Weights of a small GPT-style language model, trained from scratch on English Wikipedia: capped logits.
MLP neurons of a small language model. Each row is named by its layer, matrix (up: input weights; down: output weights) and neuron, and shows model dimensions 208-303. Each number is 500 + 25 x the weight over its row's rms, rounded and kept within 0 to 999. Numbers have three digits each.
After each neuron's rows, "fires on" lists the tokens most often at its 100 highest values on Wikipedia text that the model never trained on.

L4.up1372:468514506531507497491529493461473563490469514504478461475520528523498510509489474524491499458505508518512515481470463556534524515486501493497500520510539479501530473511494488520510454525546490506501507505508502475481509482472518492510501492508512473503479504486513458480519522443475518465
L4.down1372:551482497488519529505484509527476488517528564491528507522531489473482488456504465525520502511523493542490494510516463484507498478493462521507479500503477539488485498500471478476505514526510485495514483481515492504480517526477507462447513476514503524501517522478509461560516488484471509476
fires on: " F", " f", "ical", " d", " st", " C"

L4.up2184:517521491558485533539491491493507525495529496505498506467522511517523468485471553536538444524532541491460506484514472529489518544473455484485487482507525507472443531530508502526488546488515508551497473512472508473496539534502503531511507470531489471502518518534488497523447476500503459488
L4.down2184:515449506506515519498509484481521483510509491480503501517472513481497558544464484481495506491463511517501450481474486472533536471535522534523524508531479511467555520507481468515491488509473494499472480544470483457453485554542533478498495459492440487507481507524499480495514477497481540502
fires on: "el", " Dan", " her", " him", " ", " family"

L4.up296:516491497460516503512524485463480476497507482507519527473503518500476503514522487550509501449561513506471503482472544529471525526473517529466493545488562530485503478533488505552504466519507515479456461468482541487500501488505505489519518509466475456483534552499513461504451538529483469511
L4.down296:507506514526460505490504496536523513482490506570510470501521478468562521504548506475511502479517494454503507489498474519458476466541511519524540492549498500523463477482454510526501494490516533540515505522502507504476467532514519511499496500554473513486522522504530485504497523505481510526
fires on: " album", " film", " \"", "-", " book", " play"

L4.up1272:502520484515528488474482519540505497469496506528488510531523551491545493545490518511544491522500542466485547455510497482481493533493481505459508512453496491481514507488473463518499520499497538475504508497515506473477443529499532436498523508500520495439486475497500514526480461494487502518
L4.down1272:485483496472490520514531484523531496473496457542482517463514533483501528487462521505503542489510521504500486476519499494480445463473538483528517508527482512516496470479501540539493457469510531512533514477448513493490493483549506515476482476517494517507503479484476483490484558514447504501
fires on: "ris", " Apps", "ia", "ele", " des"

L4.up1947:523518480473492468518530593514435472476490510487478397496484516502521500554509532506476475490449560517497513468475534516487513493488506477540535543510492454484513494477528511499485532505476484489463454491528519503491471504513484518500505494486529485482517512499522544539529492520447524499
L4.down1947:465460512524517507502449489530538553490450480546495515512495510489487476460517481526531499512540463518438531490501490536489463490493508499474516529453492500494525508513489530488494455513475476487491503503491496490470493548510486519521476509459482490504510475469478482453444497507476529491
fires on: "th", "p", " Histor", "ry"

L4.up347:508514505495521492485517510510518553482451459485490520453507467532520480505510522487503475495545504480508492486496498513488525515492489468442490484456494545477515522503509503535507448454504524543525468514538470497474535511514515506461539486543511520520523457482485532506483513480522434479
L4.down347:513501475537493524468486465532462500559437505484490447537509514460506513478536527528515515477541509525506509514478506535520516527494485515539498494468468414498480487471529480479473471555527471557474486506459456508501539510539502563489478534506520514490505496519477446454479500540500544509
fires on: "en", " out", " down", " dep", " with"

L4.up1141:468533475470510521533504478505497512521485505467539506469518498477569517515468509465504499522470519522545465482455493511479472487483511498486517536488520536471530502470506476517436506472509498495470525458514448469503497523494512518510505533531498480470536481467512521470492507519470478494
L4.down1141:526476456488529562480510518509491447523472450506495531505494498456500479492499491480520475519485503484520509468510482469542480533449518521478509532525496515466453463505515554474468526521539481504497510558466482486526467515498523503472493527551516545501513527529526449552517545531517479525
fires on: " re", " life", " ob", "'", " love"

L4.up2342:509492491493496494518504510541510473465521493517496496527534510501553529523530515457513517525503535484475490457543483538487521530531494497505514522530510445507450501538478513502482494526549504512515505485519531519482495514472508468507511491505472548497467490522521519521492481512521492471
L4.down2342:419520494499526520498500498455525482505480490515517496490476489503455476461497518512517512539528443500492530463460468526540482552475501501527511519527500522509515494497457502493495511481519504491512505503491470487516450524503458499539515553498527474521573506472487510513469501508526530464
fires on: "le", "ire", " as", "iles", "or", "ure"

L4.up2333:512446472541524538530471509481466532489487500480492534469522534476509481457525472444477465516496481496524561464496520498488489516534493433518487565514519470519498507503442480476513523494536447470520483480533511507481476456462476506492493535537482472513507499481480518500503511482483462502
L4.down2333:448512490477498530530518501531551490506523480539464495479532488554482539525496505474524508471537510483472523490476480486466486536505510519488532478517517525536504493531513494459497482514481569471488504498504483473493485488495508487511515485525518488499486515502476469541479507501516459506
fires on: "il", "ir", "ign", "ar"

L4.up338:526506540505530504521455477499530524536505450452460513505503470479486496471529530488446464471529518498487490475505491529530495558480513529501502512520535530490536496457471502507446540450477457515462449423527516476494524477465517487549485525474501503500525463499510474471466512499489515462
L4.down338:483504502500504484542515503456495482466512529478497493544513451511495482495524492542490484526490514433549450502510496526460532513488526500508515511486487492504491475465452481501492482544501532469501520514478489538532472520535479518459501491489500446491481484522514469490474506490510496480
fires on: " is", " was", "age"

L4.up2415:463504455510531548500515542513474474481496478529477455526509467484507482515547505480488480489521557526498490484519522443471485502479500533518465510472470442486487523497481553530459509491495524524488473476492499486492508584486513507494493425538496500512459501488522520508465539482486503494
L4.down2415:517514525510527483489536518508485492513510512522524535508459488497484480487494519500529464480514517483476480518504475504505506472534506469484468493583505571497516509557528493508491499471495468484475454483478494518489481452516485524471495519531451498475535506546498477557511503476483482515
fires on: "H", "D", " d", " D", "Ch", "h"

L4.up309:532484462523505505495493473493492501550448518463482485483490492510556475499485523456452522497540515490531522413525530471520469511537490489540526542479510519468473488505479477486478543486477504487518502468513530466495487530464499543553516477516493469501447449502574514489531536471500515479
L4.down309:487503519464487518534512504536471502479499485495454493521503485508550533448500523450430516503482538502510507519502485555538484513469509510525501519472502480510503501525516504465523515514531473469493500498515485522490532522523501529471534477517494514492530512484480518557509534526498518499
fires on: " was", " f", " comp", " fl", " class", " cl"

L4.up12:549525476516510506477520548510478466522529468494520501527499493541540522528495496524483498515519511498523516490516476487533515517489501532479525465513473512479492494507462460484516535424494478478523449513526480546476470503481478487503493495486465471538521514470507510528512522477536491522
L4.down12:507480555531513530526523443510495489488527491466524504477514522496479496487463481505493526500478497511522506531527487523503502503484520490504478481509517526558515487499493512495487520489469479554495533499490496486498516505523483489529461549524562489481462509539480480499503465503474536452
fires on: " as", " not", " that", " would", " to"

L4.up65:454491511467500525495516492513509466457481465475495506492512544489529476522488504482528503490495513526503512509564490479514504556524543477500471483522488462505509511496456455516453539546501511510498515491464477554485515488466490494505522507522420528515519448467541511469456501439561492501
L4.down65:516534490495502515554551502470491483500482511504524505526530495522436526484483484521496472511502479502525511474478517536490488469468475507494457506496549470542503495508492508528478512480517561502464500488481543495513497497511538504480517489453533494536477519516503501510539478484491498506
fires on: "ed", "al", "ability", "orders", " Billboard", "in"

L4.up831:520550511522553501492488511529462487490531498478520476478540498556519490529517469504491501463498452499444520487474495530494506550495503503499479541485520506489497476525502505501501536462513512501444531497532539453477510502493492495492510516489506524435498461499473486463491461478479459469
L4.down831:500498493499481462477436465501503476526529472482511490507455508487502505486542553515499490507450459483524551524517505505474512514471477443500500492494484483502495490466515523459490527524498507486508539496489519504498512490503510487502502519539477486451440456505551511510459478484441500495
fires on: "or", "on", "ce", " Carolina", "o"